{
  "d_model": 640,
  "n_head": 15,
  "d_mlp": 832,
  "vocab_size": 8192,
  "activation": "swiglu",
  "attn_scale": 0.125,
  "optimizer": "muon_variant",
  "weight_decay": 0.017,
  "lr_head": 0.00498,
  "seq_len": 512,
  "steps": 6887
}
MLP neurons of a small language model. Each row is named by its layer, matrix (gate and up: input weights; down: output weights) and neuron, and shows model dimensions 458-585. Each number is 200 + 40 x the weight over its row's rms, rounded and kept within 0 to 999. A neuron's up and down rows have the sign that makes its largest values positive.
A block is one neuron, or neurons of one layer that tend to fire together. After each block is what it responds to, as a language model described it from the Wikipedia text at the highest values.

L7.gate20,191,156,156,175,193,221,212,180,252,140,179,253,188,148,248,221,227,246,155,221,256,242,187,158,184,151,170,130,141,231,209,183,146,222,170,194,238,169,264,169,204,170,142,266,170,241,217,222,282,171,210,244,206,219,198,217,220,177,236,200,178,161,158,209,178,226,165,209,246,212,178,155,201,315,122,199,217,157,262,170,187,203,164,242,197,146,167,206,214,248,145,247,214,220,136,146,177,181,240,179,191,224,188,202,173,153,286,172,152,268,202,256,178,177,138,177,237,216,173,220,148,227,165,248,266,204,190,197
L7.up20,181,249,187,244,207,237,189,188,233,188,197,175,218,131,231,211,208,239,221,169,179,204,165,210,181,124,148,229,218,180,272,189,151,274,164,171,228,225,156,202,215,217,149,225,225,227,83,225,287,167,271,285,160,219,92,200,236,211,253,228,229,168,133,177,227,262,156,171,239,242,250,176,221,227,157,217,155,219,211,196,158,211,206,179,153,205,212,204,168,265,243,221,170,202,239,306,212,211,210,190,220,256,231,204,227,141,187,255,133,191,203,196,226,225,213,158,214,196,210,170,127,202,161,216,188,232,237,154
L7.down20,146,199,207,174,186,117,252,249,222,204,203,136,223,183,186,162,200,283,172,134,199,221,184,259,210,165,143,238,136,216,211,156,222,195,144,223,179,215,95,260,239,226,213,255,225,209,173,264,222,156,215,164,210,175,192,225,124,228,184,279,119,218,144,154,192,269,167,190,209,250,149,132,211,192,159,187,229,186,159,187,178,219,173,209,140,209,263,220,172,179,215,192,215,155,179,246,196,186,202,219,257,205,246,219,180,166,186,156,203,168,144,121,199,224,126,176,180,220,151,138,152,253,171,203,219,171,153,204
L7.gate159,221,204,183,194,205,223,219,273,160,254,241,221,191,249,228,196,225,268,210,170,191,210,259,211,231,115,258,227,248,226,172,182,170,239,149,184,180,99,286,234,145,248,208,195,201,292,137,200,224,284,240,204,236,196,176,183,166,215,215,201,178,218,189,193,202,203,174,212,228,208,230,209,171,209,250,224,176,236,278,120,148,269,207,241,219,203,193,212,207,160,238,197,182,148,156,221,188,207,185,179,204,169,147,195,262,213,198,191,267,230,265,145,192,188,189,182,320,248,227,169,139,226,187,211,171,217,182,258
L7.up159,134,193,217,281,142,155,145,173,250,202,145,233,196,185,174,257,213,173,243,227,183,154,217,247,183,129,172,174,265,247,207,177,173,142,195,220,167,196,248,149,160,194,251,243,182,176,197,225,212,221,166,184,231,215,200,222,169,181,195,169,174,261,244,86,180,224,182,227,173,202,189,174,162,203,193,204,280,130,189,226,135,284,162,252,136,224,193,235,225,200,267,177,181,194,198,197,169,261,220,239,198,201,173,191,193,169,240,171,139,198,216,233,210,177,226,196,128,150,178,216,213,183,191,173,198,208,159,157
L7.down159,118,236,159,170,133,177,231,219,198,240,205,216,165,147,114,189,114,185,147,202,224,171,240,183,163,186,174,285,184,110,236,217,203,183,211,185,234,170,212,209,182,212,228,249,269,184,248,231,188,176,133,186,231,243,197,191,171,197,165,229,224,264,200,159,156,183,165,189,149,199,156,177,182,165,224,179,128,208,110,237,145,198,128,191,248,216,209,230,201,190,173,237,182,205,253,135,148,220,196,178,120,159,166,222,186,200,249,156,199,237,258,202,210,303,196,212,157,192,195,108,236,117,202,203,246,146,223,221
L7.gate275,186,198,248,183,195,221,283,257,242,196,204,185,211,314,218,218,173,133,145,219,201,116,253,141,247,162,156,257,228,219,185,122,161,258,190,206,228,187,205,245,183,271,237,209,257,179,185,83,138,180,200,211,179,147,218,175,204,212,220,193,260,169,181,205,181,169,199,189,237,192,209,173,178,238,230,214,203,210,147,308,206,169,228,200,146,216,124,254,153,172,265,188,207,197,206,213,165,166,91,199,197,266,238,223,243,173,231,231,190,196,199,209,169,229,197,145,152,281,214,207,156,179,183,154,288,223,203,234
L7.up275,184,158,255,146,215,191,176,192,155,203,229,236,165,145,139,169,270,184,150,255,164,171,198,239,157,217,174,214,207,219,199,272,237,240,180,200,218,226,197,177,158,186,146,161,241,223,162,182,242,264,175,258,286,203,161,135,197,186,222,229,109,189,204,230,126,197,182,193,127,200,225,228,210,167,180,219,182,212,141,197,192,237,107,251,240,235,183,223,266,214,188,186,107,205,212,220,132,191,255,282,165,179,229,229,283,222,181,142,207,173,202,205,112,200,200,196,203,221,214,191,171,182,213,225,190,173,183,184
L7.down275,230,211,187,206,221,246,125,143,169,234,232,220,190,66,188,289,239,209,250,240,204,180,197,161,196,221,268,233,155,190,256,181,206,177,177,277,216,188,173,278,220,180,173,204,244,203,210,198,161,214,228,231,256,239,203,216,185,189,175,192,144,209,172,214,208,245,261,214,200,195,197,186,235,211,229,129,210,210,180,193,204,240,186,245,199,180,177,182,255,212,199,238,238,162,160,216,234,244,158,210,189,141,208,110,229,254,219,211,169,191,231,176,144,201,187,214,246,213,197,239,142,119,228,241,186,127,145,186
L7.gate542,277,161,235,215,214,256,173,257,226,278,209,213,239,272,183,133,193,188,193,105,236,195,150,256,185,205,219,256,169,196,196,216,178,165,179,194,184,197,201,218,209,140,149,206,165,213,181,196,203,191,171,213,181,192,181,274,194,182,263,168,195,185,245,179,130,214,204,183,147,273,149,190,233,133,127,181,154,163,83,163,168,219,188,203,139,121,193,154,137,214,246,231,263,169,178,208,243,166,240,194,218,176,129,215,165,256,285,218,205,242,262,241,164,196,217,160,139,262,163,193,195,212,126,204,219,231,201,200
L7.up542,223,194,221,167,136,229,246,201,132,225,219,183,207,153,266,130,162,248,239,132,263,110,318,127,210,180,242,250,175,244,220,192,193,168,181,191,139,238,158,182,188,163,233,121,199,224,249,308,199,188,179,184,136,111,179,166,219,210,216,250,250,201,180,195,203,190,323,291,191,264,140,148,214,132,213,183,157,225,191,136,134,185,162,196,236,191,255,259,163,183,167,231,161,188,204,238,186,182,224,253,194,234,138,216,216,195,226,268,241,156,228,238,183,212,209,156,225,221,166,323,192,208,140,262,293,249,154,255
L7.down542,179,250,148,187,138,179,201,283,110,159,167,184,259,187,210,216,195,115,200,128,256,108,233,174,265,222,209,187,184,208,271,204,235,177,214,180,202,249,185,194,177,191,231,159,232,123,208,238,206,176,235,185,174,172,205,225,222,227,229,268,210,276,221,204,100,172,283,238,244,201,208,151,231,268,194,256,235,275,263,195,248,213,167,136,181,241,245,205,179,203,211,243,188,173,160,280,163,264,127,181,177,251,189,88,137,190,216,237,206,199,228,160,189,216,223,217,176,159,186,211,261,171,153,181,261,178,253,198
Responds to: Verbs, verb endings and prepositions that link a person's action to its object or target in biographies, e.g. opposed, vetoed, critical of, support for.

L7.gate171,250,144,211,193,230,171,235,267,239,212,112,172,170,287,230,219,190,325,220,179,260,165,208,178,201,132,195,221,144,124,202,251,219,244,225,133,208,199,211,123,202,119,191,172,172,217,236,211,214,193,191,180,214,183,158,183,218,259,113,227,242,142,234,292,174,206,198,188,199,180,221,212,243,245,235,191,205,188,207,148,184,167,267,216,154,156,210,193,211,212,255,165,220,136,174,197,204,185,159,204,190,206,142,147,183,255,224,226,261,150,205,236,212,272,192,251,164,208,195,224,214,197,184,175,145,143,144,173
L7.up171,75,206,146,203,183,92,238,224,195,212,214,293,231,168,218,213,260,191,274,203,166,211,199,218,196,175,200,147,261,278,225,200,185,205,274,179,187,215,172,153,196,162,174,148,182,249,236,154,171,267,199,179,160,153,134,181,220,217,181,144,139,132,230,154,191,201,257,259,201,242,228,204,250,192,246,183,131,199,294,191,184,187,179,220,156,228,152,120,165,261,174,194,203,174,190,183,136,317,243,197,188,213,183,203,171,154,174,128,91,228,266,240,251,179,187,121,156,184,116,178,276,238,179,208,164,230,257,190
L7.down171,160,199,210,185,235,252,234,144,193,200,167,242,221,270,209,206,294,242,240,164,228,237,174,217,234,150,154,187,210,219,235,221,205,179,196,230,296,194,215,107,116,148,234,188,193,229,171,164,230,158,287,272,226,195,162,184,210,230,243,154,159,195,153,201,138,168,239,188,275,245,244,180,236,245,209,232,202,164,206,254,180,171,280,268,174,301,154,201,195,190,192,168,179,179,183,192,136,213,137,229,218,177,146,179,185,142,207,210,137,200,175,287,233,205,219,167,278,163,142,243,202,298,151,221,180,264,144,213
L7.gate175,100,199,213,183,146,181,201,231,236,213,131,148,255,199,165,255,168,200,214,220,206,288,206,167,185,212,193,190,127,197,235,96,183,193,241,162,177,302,191,233,184,105,261,180,251,154,142,163,189,255,196,234,264,109,208,198,288,244,270,188,204,177,204,151,224,258,128,222,273,208,175,209,167,208,233,239,182,92,200,251,159,213,222,216,169,217,187,177,210,234,313,173,212,230,196,194,186,193,194,194,206,207,155,195,179,180,212,213,280,199,219,232,219,275,150,198,189,199,230,139,217,242,226,222,188,221,145,223
L7.up175,167,294,176,202,187,252,256,209,207,312,181,180,191,157,154,97,192,188,213,140,208,168,191,259,225,213,225,196,248,229,181,182,208,228,201,136,230,171,204,205,179,183,103,167,175,160,244,187,174,167,164,231,176,158,154,215,153,157,139,224,125,181,236,181,128,232,241,164,204,182,239,186,189,234,193,172,181,214,218,242,232,218,137,136,165,237,219,174,175,209,235,140,181,164,209,230,175,287,211,235,211,216,158,230,214,138,149,215,223,226,131,135,214,219,265,174,195,219,204,221,184,250,169,163,167,242,161,153
L7.down175,176,260,181,224,229,152,252,160,138,183,225,123,156,266,214,154,153,174,179,213,260,191,251,169,200,207,248,184,166,281,237,284,213,210,184,176,299,170,283,192,181,206,230,232,197,172,115,197,192,146,158,215,205,220,183,210,188,199,140,202,211,227,212,243,181,280,195,204,213,194,223,190,110,224,185,197,192,200,225,191,237,236,134,237,202,245,220,204,237,178,182,177,191,234,177,204,191,173,195,174,154,212,164,164,144,210,117,209,238,247,156,199,132,252,205,220,162,243,99,281,191,165,175,146,237,197,205,180
L7.gate351,137,241,174,236,224,136,241,247,232,251,199,208,238,94,250,237,277,223,138,181,164,199,251,198,90,114,237,123,131,230,141,214,127,227,200,204,275,236,188,141,173,211,169,237,194,201,138,168,132,200,269,234,251,232,219,167,140,257,235,234,136,166,230,226,221,167,233,158,204,233,228,173,188,254,238,223,151,183,196,173,172,160,212,189,162,156,173,237,212,131,205,173,197,181,186,142,240,236,187,207,192,237,205,215,237,167,232,241,214,234,205,152,194,199,260,186,219,192,218,146,179,235,238,189,153,191,177,172
L7.up351,199,191,202,229,283,181,194,148,195,219,127,219,162,171,231,123,215,153,161,191,170,291,236,203,190,147,235,251,240,273,149,190,161,179,187,159,225,194,198,163,208,157,123,189,139,242,150,199,256,199,167,247,164,206,296,125,168,247,244,231,221,177,175,148,174,173,191,200,221,207,201,204,221,217,210,186,173,200,204,141,193,197,192,263,256,177,199,234,197,156,157,208,207,179,260,215,214,227,152,220,148,149,166,197,278,242,271,179,203,148,170,161,186,154,222,152,162,189,202,120,269,184,186,112,180,208,171,271
L7.down351,168,152,220,202,232,159,186,120,236,166,172,149,217,151,217,235,218,246,135,144,214,168,182,163,208,201,217,221,183,231,191,157,223,160,150,170,184,196,173,155,223,211,221,214,255,222,198,195,186,135,223,232,183,155,210,210,278,182,172,153,176,138,255,162,120,179,180,225,123,138,179,112,158,210,201,217,282,121,153,211,230,127,158,186,214,149,99,238,271,151,201,275,187,185,207,143,112,236,145,252,280,244,221,192,154,228,190,218,166,225,149,209,218,195,213,157,109,315,236,208,230,111,210,233,175,177,118,191
L7.gate500,245,168,203,197,263,219,262,184,131,190,225,253,210,225,149,224,179,247,206,188,146,252,281,175,218,257,194,162,207,243,157,180,156,237,270,231,227,245,243,140,189,213,172,165,233,149,197,236,182,194,221,221,159,122,170,164,190,210,216,279,178,215,229,268,189,183,285,183,135,222,207,220,242,151,206,282,241,191,231,180,177,101,223,154,226,214,128,104,154,213,216,190,152,171,236,249,150,253,230,146,194,171,192,146,206,211,204,202,118,259,221,228,242,281,257,215,152,201,153,236,162,252,228,265,201,194,194,216
L7.up500,220,228,192,97,204,232,139,238,159,140,221,208,218,211,193,149,180,264,266,214,218,259,188,184,247,211,172,159,214,230,159,134,214,199,214,218,193,204,198,186,231,235,164,179,232,169,209,182,257,243,199,245,155,159,235,252,146,221,188,181,252,159,242,212,158,198,205,180,230,226,266,161,192,239,275,162,195,173,160,259,182,204,209,192,153,209,154,158,188,204,228,142,204,191,246,196,146,176,269,226,126,227,147,181,185,197,225,174,114,243,250,196,282,240,218,248,145,282,165,168,199,175,176,173,195,215,213,186
L7.down500,200,191,162,220,226,224,234,245,159,220,219,237,190,225,253,208,183,288,147,149,210,244,230,186,166,210,215,185,212,256,163,238,193,218,293,207,281,246,217,133,198,217,190,182,149,173,212,252,181,194,176,210,218,211,197,185,248,147,260,189,231,229,233,173,154,173,192,198,164,144,166,210,195,175,273,182,244,110,254,177,191,215,260,212,156,189,186,230,193,233,200,242,96,175,164,231,187,229,201,187,165,183,130,191,205,202,197,235,190,190,233,178,210,238,194,238,220,242,155,265,281,131,198,211,175,310,163,228
Responds to: The article "a"/"an" after copulas or "as" in biographical text (was a, is a, as a), plus possessive apostrophes before s.

L8.gate748,248,168,173,247,189,216,230,155,164,229,137,247,226,269,244,227,210,213,216,161,220,237,222,168,229,196,189,152,233,226,208,118,180,163,212,238,253,191,301,230,259,204,225,205,263,207,120,195,242,221,182,188,199,141,226,252,191,206,235,147,214,163,265,176,246,241,242,275,221,217,211,191,232,166,225,110,236,148,122,220,199,212,212,211,243,267,222,175,261,257,123,237,196,161,213,237,197,202,174,184,186,164,186,215,211,143,199,196,193,167,142,155,267,232,228,173,221,217,203,266,189,223,161,149,207,274,156,258
L8.up748,152,155,176,159,154,278,245,163,226,145,192,224,211,245,157,184,204,198,192,185,229,229,201,190,151,240,197,228,185,214,216,215,262,202,253,222,121,258,219,158,165,183,207,176,236,263,261,176,222,272,180,194,207,236,159,124,128,178,268,217,146,253,175,256,159,186,156,223,299,260,139,155,223,159,165,194,218,219,206,297,272,184,205,223,193,164,238,160,270,208,143,219,226,222,173,115,144,248,202,177,150,176,198,216,265,169,258,208,254,222,192,189,226,170,200,181,174,192,142,163,272,229,182,233,203,187,156,259
L8.down748,177,220,216,241,194,170,211,224,255,219,240,173,270,218,138,245,197,301,167,144,200,158,230,196,233,219,249,143,274,182,231,163,218,145,328,162,236,239,199,135,177,101,185,266,143,200,299,218,209,243,214,141,196,240,181,222,244,149,195,246,161,202,181,204,236,175,173,191,170,259,145,232,253,181,215,238,212,138,217,212,240,187,173,159,222,238,149,159,185,207,146,207,209,223,239,259,159,203,233,186,222,85,110,152,286,193,273,188,156,233,183,177,207,120,198,210,235,152,198,162,216,134,204,256,196,261,234,249
Responds to: Tokens just before a job title in biographies, such as served as, managing, visiting, postdoctoral; weaker on mid-word fragments of names and numbers.

L8.gate584,156,187,202,167,197,155,197,195,222,148,198,230,188,252,248,208,174,181,265,234,233,205,180,190,144,191,208,214,198,148,234,205,181,181,244,144,254,257,203,207,217,126,265,214,190,205,215,182,237,273,255,228,293,173,202,193,196,207,214,200,226,241,209,255,141,222,157,176,237,225,172,235,241,222,213,197,223,170,169,193,231,249,181,146,212,155,207,160,238,223,189,145,172,209,198,247,159,223,211,219,180,192,229,213,143,192,197,172,254,253,211,227,205,179,164,193,130,203,190,164,118,202,207,238,217,188,172,204
L8.up584,253,218,238,155,189,180,216,183,164,208,131,150,275,273,197,197,220,203,221,277,194,189,191,222,234,151,197,219,144,228,150,236,281,237,270,106,303,204,179,164,198,158,226,191,183,234,210,162,241,207,161,185,204,203,178,113,215,148,252,149,225,221,209,184,202,86,216,221,183,166,210,201,208,161,200,234,166,293,150,163,223,200,157,211,135,196,256,222,163,110,137,213,141,154,196,195,230,171,201,235,190,177,141,251,219,150,282,186,204,106,225,160,208,196,172,131,270,181,207,216,184,119,146,192,231,164,230,163
L8.down584,191,220,88,205,261,199,229,215,204,179,198,283,305,235,202,255,230,197,183,194,116,206,184,214,135,230,232,212,248,152,277,213,143,207,240,273,157,197,242,180,204,225,243,199,168,162,216,272,224,149,169,177,237,193,160,223,190,194,261,192,259,292,231,215,154,187,159,248,201,197,174,207,195,190,139,229,168,154,212,224,230,313,224,196,177,130,203,226,206,192,251,240,292,262,133,286,256,214,142,248,136,245,204,219,139,189,215,239,203,178,222,209,169,227,231,201,124,247,159,264,283,216,222,191,178,226,195,191
Responds to: Verbs of participation in biographies (played, competed, worked, appeared), plus the infinitive to or can after words of ability or permission (power to, capable of).

L12.gate310,224,208,141,134,189,263,150,252,217,285,171,218,198,242,266,224,105,234,248,245,213,169,184,287,241,214,220,245,223,272,212,184,191,237,220,223,126,261,137,203,271,182,214,162,224,200,205,293,171,216,221,165,182,203,244,234,134,253,172,253,179,202,196,227,165,187,181,196,235,157,240,171,144,211,121,142,244,103,186,181,146,201,186,173,218,234,254,235,191,212,249,211,239,219,281,252,232,181,216,191,219,136,227,244,142,187,264,246,206,121,194,153,213,203,229,214,207,221,188,193,258,227,154,253,214,194,195,231
L12.up310,232,139,206,211,171,229,185,246,222,223,199,258,186,248,167,208,222,177,175,162,196,180,206,213,168,195,272,284,194,193,288,172,245,294,200,229,183,213,249,196,247,194,313,221,190,219,206,210,155,179,244,186,223,164,180,206,172,228,163,138,234,226,188,199,200,149,216,98,129,194,146,120,201,130,181,79,137,162,182,248,231,256,188,223,215,184,247,163,222,141,159,151,163,229,190,170,256,241,203,248,237,174,149,191,129,164,147,167,237,199,183,214,242,193,239,179,176,156,285,165,206,250,198,201,186,175,175,185
L12.down310,161,203,207,205,137,180,186,183,220,149,211,225,177,122,250,190,167,155,155,151,170,129,231,234,188,198,203,224,220,202,215,193,162,241,212,184,237,195,203,215,251,205,161,200,203,143,124,267,209,161,212,197,224,241,225,149,218,193,216,189,178,166,206,174,199,224,253,203,238,220,211,89,218,206,212,166,166,147,258,158,221,201,205,256,214,175,177,136,248,183,180,245,215,183,246,221,174,171,242,211,214,306,157,192,228,194,275,219,189,228,233,178,156,117,217,172,206,174,214,218,203,199,224,266,203,193,172,232
L12.gate327,152,232,162,149,241,207,202,137,262,223,162,221,309,166,168,207,188,248,280,191,195,161,220,233,214,180,223,223,222,212,176,202,171,186,195,173,182,240,204,188,271,260,199,153,236,189,216,202,228,193,214,179,253,238,138,211,155,133,181,172,237,153,220,219,190,206,175,225,131,237,176,209,260,174,210,168,180,151,163,164,139,197,144,253,216,127,149,186,276,175,199,176,204,157,147,189,201,239,173,213,239,162,198,169,226,208,192,192,163,226,241,184,126,196,248,201,202,270,240,225,221,261,232,231,143,242,198,156
L12.up327,238,190,241,167,242,204,248,176,193,186,151,274,206,195,193,232,150,161,193,277,170,177,160,235,179,249,164,177,216,196,163,94,204,104,189,251,143,202,167,182,180,146,206,187,232,205,242,159,202,222,138,137,175,201,269,105,194,199,137,161,219,131,183,187,249,265,117,226,159,207,200,189,156,177,200,226,224,166,250,244,149,290,231,246,147,176,203,155,164,232,128,218,190,152,190,246,111,252,229,246,204,187,185,209,176,200,228,229,158,172,244,222,269,144,206,167,137,235,212,207,273,214,270,161,164,230,201,198
L12.down327,212,225,187,171,253,143,246,233,115,156,247,157,228,247,127,232,152,183,190,159,149,163,190,142,187,178,207,341,135,192,265,146,179,167,156,163,225,174,186,158,238,279,196,199,254,202,226,197,139,167,195,221,253,196,271,211,250,208,230,203,234,226,239,182,160,241,169,169,233,193,256,175,126,196,140,189,189,209,147,261,166,189,278,178,196,225,220,171,212,210,204,145,197,156,191,228,134,147,255,216,202,224,238,155,212,212,204,191,184,229,197,253,236,216,204,212,239,143,219,183,190,227,145,150,174,197,232,248
L12.gate781,196,162,168,237,189,230,230,142,193,201,190,206,275,172,217,200,188,218,168,247,212,202,231,209,224,235,159,231,141,191,191,177,151,165,150,188,196,147,234,184,109,155,243,229,290,152,240,183,157,205,161,242,190,202,234,151,215,208,200,144,211,220,173,206,178,177,141,190,197,224,185,229,160,162,96,166,227,186,225,181,207,118,267,249,187,191,147,214,187,148,255,266,248,162,183,207,208,176,217,211,239,190,236,241,236,235,209,222,181,210,237,138,257,178,244,199,299,175,242,178,227,187,174,218,229,191,178,196
L12.up781,292,278,159,201,212,164,258,150,226,189,177,189,199,256,204,166,199,228,184,171,119,178,181,162,167,146,181,234,233,181,153,196,182,112,270,208,191,225,203,256,141,187,210,189,196,169,163,185,168,234,198,267,210,234,230,256,146,219,162,197,199,178,180,159,215,186,228,165,184,220,153,189,196,226,155,166,202,208,248,255,203,199,224,202,229,159,176,207,187,223,246,191,152,192,189,212,230,119,148,246,196,240,243,195,206,247,118,242,232,235,149,237,223,265,180,237,240,206,252,226,289,185,232,162,211,231,225,169
L12.down781,221,171,201,242,166,182,306,153,191,179,217,175,254,185,185,280,202,231,216,121,161,219,272,233,257,261,208,262,224,191,242,166,197,203,145,213,80,178,241,184,169,114,146,268,199,185,166,248,190,110,192,245,264,247,230,257,227,175,118,211,214,157,220,169,182,199,192,249,215,169,140,211,213,192,215,200,188,174,171,202,223,71,175,165,165,214,163,166,189,218,225,134,261,220,226,187,223,213,222,182,210,161,185,240,198,308,232,155,207,256,124,162,151,170,99,226,241,181,253,205,178,254,195,157,228,167,188,129
L12.gate803,257,149,206,224,132,169,167,181,220,210,217,173,219,300,144,182,240,183,219,237,241,154,268,222,221,234,182,129,198,240,188,123,171,234,220,207,195,168,192,170,138,218,275,228,198,138,205,147,172,177,202,217,206,167,272,163,187,225,228,223,210,187,252,175,225,198,163,204,272,169,229,195,272,121,242,237,176,218,215,202,164,195,199,265,178,188,178,215,153,172,215,245,93,214,165,356,238,226,232,212,232,156,180,211,201,254,224,183,194,244,194,222,203,76,226,165,156,212,288,177,265,206,166,133,197,254,206,156
L12.up803,270,198,190,237,161,264,252,222,177,188,159,252,265,199,249,226,258,137,204,220,160,284,220,240,197,196,230,169,184,162,241,223,197,233,214,141,208,165,172,160,169,202,195,224,216,186,189,217,199,261,236,211,193,204,227,191,243,214,199,236,167,153,183,209,216,134,143,256,161,182,190,164,150,238,207,213,188,243,187,200,203,280,218,213,153,88,146,146,218,219,203,213,137,166,181,205,263,156,207,169,108,189,226,292,283,140,183,132,202,190,272,203,190,204,168,191,133,141,292,222,243,279,121,194,220,207,184,102
L12.down803,221,258,176,242,224,163,143,153,209,196,170,138,188,164,249,215,195,185,253,201,249,197,118,259,225,266,165,167,250,194,188,260,251,258,184,142,241,124,146,107,252,169,106,222,190,187,305,227,192,162,243,260,247,172,206,163,242,217,216,222,210,175,276,258,225,254,191,223,207,171,154,190,181,303,186,141,227,264,153,226,259,241,218,110,231,199,232,117,181,228,176,214,177,149,213,169,219,186,204,182,173,190,118,170,251,165,183,188,231,165,176,260,176,239,254,222,231,223,215,193,181,181,186,198,215,220,250,161
Responds to: Words for a period or role in someone's career (years, seasons, stint, worked, served, known) in biographies, usually followed by as, with, in, or for.

L12.gate317,235,225,200,195,171,248,260,183,283,192,237,228,263,207,134,250,240,255,235,180,281,156,220,178,204,143,258,196,180,155,175,177,167,104,218,199,203,210,162,171,163,230,141,225,252,214,264,210,168,184,230,173,247,117,187,191,167,206,206,187,220,223,301,130,159,187,161,251,169,136,255,213,218,258,275,248,197,204,181,180,163,135,221,159,204,199,196,199,232,194,300,270,235,192,276,217,222,169,191,207,178,110,192,162,263,220,167,212,215,220,214,243,224,224,192,188,230,202,172,181,159,147,178,245,191,237,220,200
L12.up317,182,162,175,234,125,241,238,155,160,224,275,198,177,132,183,187,148,268,239,214,237,239,146,209,254,214,210,167,216,230,237,290,172,166,316,225,221,209,235,154,219,152,194,224,208,170,262,181,266,238,242,186,217,202,145,173,264,169,233,187,176,250,220,221,226,224,171,200,249,227,172,200,203,112,193,223,170,219,193,109,183,205,134,172,232,189,223,257,183,115,245,199,202,159,229,223,224,145,193,146,179,155,207,180,197,220,204,241,184,134,268,226,148,264,170,145,221,204,115,151,197,188,204,221,126,182,237,181
L12.down317,202,166,149,196,166,225,220,219,208,189,154,199,191,204,148,187,243,256,195,181,114,203,209,201,142,292,216,245,228,221,242,268,166,205,291,198,179,193,169,210,127,184,202,196,217,254,147,153,228,139,214,225,253,162,271,204,195,179,122,138,240,214,226,239,116,194,153,190,208,193,214,211,224,244,246,177,224,164,171,158,202,157,196,228,165,171,168,228,198,144,184,178,210,188,141,180,218,220,175,209,254,197,185,234,209,209,148,127,222,236,225,159,240,189,162,226,216,232,164,221,195,163,220,157,167,258,150,181
L12.gate455,184,192,111,192,124,177,243,263,268,161,265,189,213,254,154,175,212,245,194,214,210,191,247,168,178,218,219,211,182,205,176,176,216,237,183,214,233,249,214,209,124,134,238,231,233,154,244,182,156,173,231,230,231,150,144,207,210,191,190,87,209,168,186,277,182,201,138,122,232,190,242,202,217,189,219,227,170,174,191,218,160,157,202,222,205,134,121,173,244,218,227,184,187,172,253,189,227,264,131,211,234,157,192,202,221,237,184,281,228,273,203,176,170,234,149,233,109,222,143,176,221,148,200,179,155,243,171,205
L12.up455,172,278,225,232,239,214,304,207,190,258,127,192,266,187,153,238,119,255,153,234,170,233,247,229,178,277,230,241,169,255,269,169,232,208,268,189,170,129,190,176,205,221,173,250,146,179,239,204,179,141,191,190,214,231,171,182,201,162,88,128,145,176,215,197,206,205,212,196,203,116,240,221,151,190,183,280,227,305,189,147,239,189,216,139,149,190,129,172,207,218,209,211,254,134,213,264,167,194,177,156,174,196,139,152,213,154,264,257,182,247,209,250,254,236,180,254,136,157,178,166,239,225,256,168,218,234,170,177
L12.down455,173,202,190,240,204,233,147,212,195,166,157,191,217,193,156,158,179,214,218,165,189,149,185,233,131,164,245,206,232,258,228,197,179,181,234,221,209,319,108,314,208,273,219,165,164,244,140,221,265,186,224,215,111,180,228,293,193,203,238,212,222,163,254,138,150,156,260,230,188,169,226,273,169,227,142,191,252,120,226,172,158,215,242,200,240,203,256,186,193,176,171,254,161,228,147,225,122,218,142,167,175,188,212,268,176,232,186,266,251,189,234,130,275,188,231,204,234,202,175,251,233,183,189,179,185,218,278,178
L12.gate582,244,218,143,202,189,224,207,192,218,174,219,216,253,250,208,210,154,233,153,145,161,228,227,216,230,220,156,169,212,212,267,196,188,110,195,112,146,202,180,157,217,197,162,222,214,149,256,193,205,188,250,113,219,162,287,136,173,156,234,117,226,282,199,241,192,215,175,181,242,185,215,179,182,150,258,244,150,230,203,221,223,142,258,171,163,227,140,161,248,161,171,188,246,266,164,271,244,264,203,170,212,210,173,167,220,162,261,204,137,205,114,125,193,221,196,224,265,164,279,200,139,223,165,173,173,218,184,208
L12.up582,246,230,220,215,228,147,264,273,211,197,261,266,177,183,225,237,218,188,233,226,148,253,164,181,203,195,241,237,142,191,207,163,143,232,227,187,171,275,192,202,201,282,206,143,164,275,176,132,249,200,217,229,225,220,251,238,231,148,196,180,236,151,244,248,191,114,194,212,239,151,120,215,159,211,209,215,187,265,192,165,203,206,223,240,198,203,172,207,242,256,142,200,220,121,288,208,212,257,260,174,232,150,178,134,193,179,253,209,162,172,207,178,153,230,206,193,185,179,259,271,167,206,166,204,254,228,194,185
L12.down582,157,262,199,162,154,197,241,166,212,182,180,173,208,184,265,229,229,124,211,170,242,124,171,194,212,187,275,151,194,198,170,129,144,280,199,179,239,212,229,170,260,178,101,161,209,172,221,196,179,141,202,169,177,185,252,257,279,184,175,196,213,232,207,211,226,153,215,192,185,201,194,240,284,343,132,162,208,176,233,240,165,174,261,175,196,242,183,251,304,192,200,163,300,243,209,206,310,232,129,157,115,223,194,218,255,189,175,196,269,154,139,168,236,149,189,255,279,206,215,187,218,265,249,177,218,261,292,201
L12.gate712,247,203,232,244,195,118,189,228,112,240,144,186,169,200,203,223,204,185,198,175,272,224,183,210,230,247,241,227,208,215,211,210,231,181,170,227,136,241,204,166,194,243,94,252,202,192,257,135,190,223,242,194,192,151,203,203,262,183,180,182,242,250,251,182,213,190,207,128,154,172,225,227,224,194,298,248,270,165,212,160,175,205,220,134,180,207,140,219,206,209,192,205,171,245,153,198,183,113,202,244,169,146,216,203,174,225,237,169,203,234,199,209,260,256,213,153,121,181,98,200,120,227,215,246,220,188,232,239
L12.up712,176,149,176,253,198,140,143,194,177,191,277,222,218,201,188,222,187,252,256,187,229,211,171,173,189,218,249,248,212,200,195,182,187,256,231,149,196,213,121,211,303,146,95,236,101,164,212,132,190,142,210,201,208,182,184,174,286,126,142,200,153,247,215,126,174,222,213,187,213,201,173,255,173,209,142,195,199,275,209,260,215,215,231,212,159,233,210,155,141,195,210,161,187,277,200,130,177,143,222,251,177,199,169,295,179,241,222,215,220,246,207,241,272,260,202,175,145,187,149,169,168,188,255,175,255,187,132,208
L12.down712,187,156,188,158,246,264,198,168,118,169,196,185,159,243,196,203,247,258,139,109,264,262,169,207,228,230,159,110,210,277,234,173,174,242,186,217,190,214,217,222,214,223,180,193,214,175,240,188,219,195,176,226,212,231,165,261,154,211,229,230,210,166,187,180,222,153,248,280,240,219,212,107,168,208,178,217,164,243,134,131,194,356,181,222,234,211,203,206,204,221,168,154,133,241,193,198,209,226,155,152,181,195,280,194,228,218,177,154,215,234,189,212,173,284,176,225,231,134,166,209,219,154,191,177,154,274,208,167
Responds to: First token of a noun phrase naming a person's role or identity after is/was/became/as, mostly the word a: "is a member", "was a founder", "was chaplain".